{
  "hidden_size": 640,
  "qk_norm": false,
  "init_std_o": 0.0,
  "lr_head": 0.00436,
  "train_tokens": 902600000
}
MLP neurons of a small language model. Each row is named by its layer, matrix (up: input weights) and neuron, and shows model dimensions 352-543. Each number is 128 + 24 x the weight over its row's rms, rounded and kept within 0 to 255. Numbers have three digits each.
After each neuron's rows, "fires after" lists the tokens most often just before its 100 highest values on Wikipedia text that the model never trained on; "fires in" lists the words (lower case) most often at its 100 highest values on Wikipedia text that the model never trained on.

L5.up738:177105121126167106160095139156135122170133168155169162127122113170121126108127099174091148149136121110091109115142120136093136116134163172120130133096126143129071092119153162149113166164136144107091122133139181133152157078138148159155167149111147154103134152113140174089172131156115103128146120153161115134140103150124116112148106170138130146112102160132148112128122097106135100133125128121081117109127085137116110107117124132116096156106146107103128143166138079104130128095130128137125130109131116142121116103125182068131100146086144108114167106126138090126130186121077135117
fires after: " of", " the", " in", "ing"
fires in: "the", "these", "each", "such", "this"

L5.up1682:135160127133150157069124130100120131136194130138129128154140132136130119134096142187147127124175112104124164139145130114097100113163117163146133142126137117143143108080121146092118109123136142125076067149134156110085137138163112123155100110127137145113095147111131114117110129126111099080154092147132146099153144123150142167106091132146137135107133157127109116163158122160113095138151140115126133161113122144178138103070096102145131081097112125169108121083073126080120122115148073122100150144101136124122092108150149129126156153146129152134107114133142144128082117152088122127
fires after: " on", "'", "-", "1", " of"
fires in: "s", "the", "year", "a", "first"

L5.up83:122148127138102137128111154169138145125176118100128112148122115133083114128116131110128115104116120130104114143119204137156116165127143142135105131142225122119115143138155140100181076078163135113125174108153141155118156107139148144079111191116134099111162170112117157142131132178116140123140144142103156174085093108179133119151139110141120181167127170121128142143107118128121117123124140095145115127131126095156147105101165143135105161107152115102114131132142109110138132094127125107125116154120145146117127150141141103119140144096155142100158119177175079096133133112148155099
fires after: ",", " is", " the", " was", " and", " as"
fires in: "the"

L5.up2906:126133172139114158127121132119172146135106142138086143156154148166139101096109151122160132135114120086130139137120136095148125110146143179138104153159138142127114069135130147094116052111123117097122166149120136147129101130147150136141165136117111167102094169129160145098151094114100112094127096110137102144129106127133120137086134153111116138128142111110130151104128093178109064126137086103125117126100126116114135124117173102108109147148134127173161121125155125108129090100121121110073141137105150120164150107144157109159128153091160122086162132153119080122082110132122090160
fires after: " of", " the", " one", "1", " "
fires in: "the", "of", "three", "two"

L5.up2970:122139135158124150156144100110138165095108195110116121122129126133089137125117142108114148113138133120138081148113131153144141128129172198129149100107160106106068114118123140071101150129104149105107147129156152097141114145161130162162122110119178162078158117152114169138099106150131136118093157103110160154088129118099129106157101141145081090134166116121122149128116153166146138146087098074127121135162163128127125135140167161155130130087150145178124205108121175123129109084130131158134109131149114108088118144104129121095146165110151171109124135155128126126150143142108117141
fires after: " as", " a", " was", " the", " is"
fires in: "a", "member", "founder"

L5.up2971:118120172117088179174104121110151136110115122129153111139122107146155111127118132128148123138109139109107138129112146124179091133111122171165094147085185158128130112166148105132119157094150154131106158174152129149127108121153159139166132128125114100133153144080134181128102151132142162102126133088099176133064108165113170093101140153169161152154095094132109155123116113084129123173108137095129145104131137099117097118113143170133155153133142115110178110126157137169156135125141111112100088106116136132107096122097109141145142136115161131106137173187156112107076151134056077154
fires after: " the", " is", " was", "s", "'"
fires in: "the", "second", "third", "s"

L5.up72:064133113145135129123141103148135138141146143139085149139125097109144147124137152094132122117113129131089106139121141122110131112099121161134072108127123151144128153135111129084122121103125186113076141145176152068085166127173101165120113117124170102153114099129125155112123120155130109106148122101109153131102096145101139147127113112146126143158131126147115162136143167159154144141133107093109142131185129161125140136081121168173139146130132125126128129129142130093141079117133131158115139149141087134074126129138122119113142117126155110126099121200175090137075134123148092141
fires after: " the", " one", " of", "."
fires in: "of", "first", "the", "largest", "s", "founder"

L5.up3120:121162159122096158074139126170153168095133140124104118129116173127126119135104105161140109181127193126146120136133130097111175176112137126132092137155148138094109138141147128136079090188145134115131172145129110115109159135145118103136116158136090138091084121157127129101125065122120148098112127157115115135085096100177135097082149133134144144117117125112126083137149090126163123126096150149088114125138131090145113091108130094128105085123092126136117130111122118058099101063111116095132104107143140125138156123139148136112134090132138150143142122152120125142117103106163099132
fires after: ",", " the", " is", " as", " in"
fires in: "the", "central", "cultural", "royal"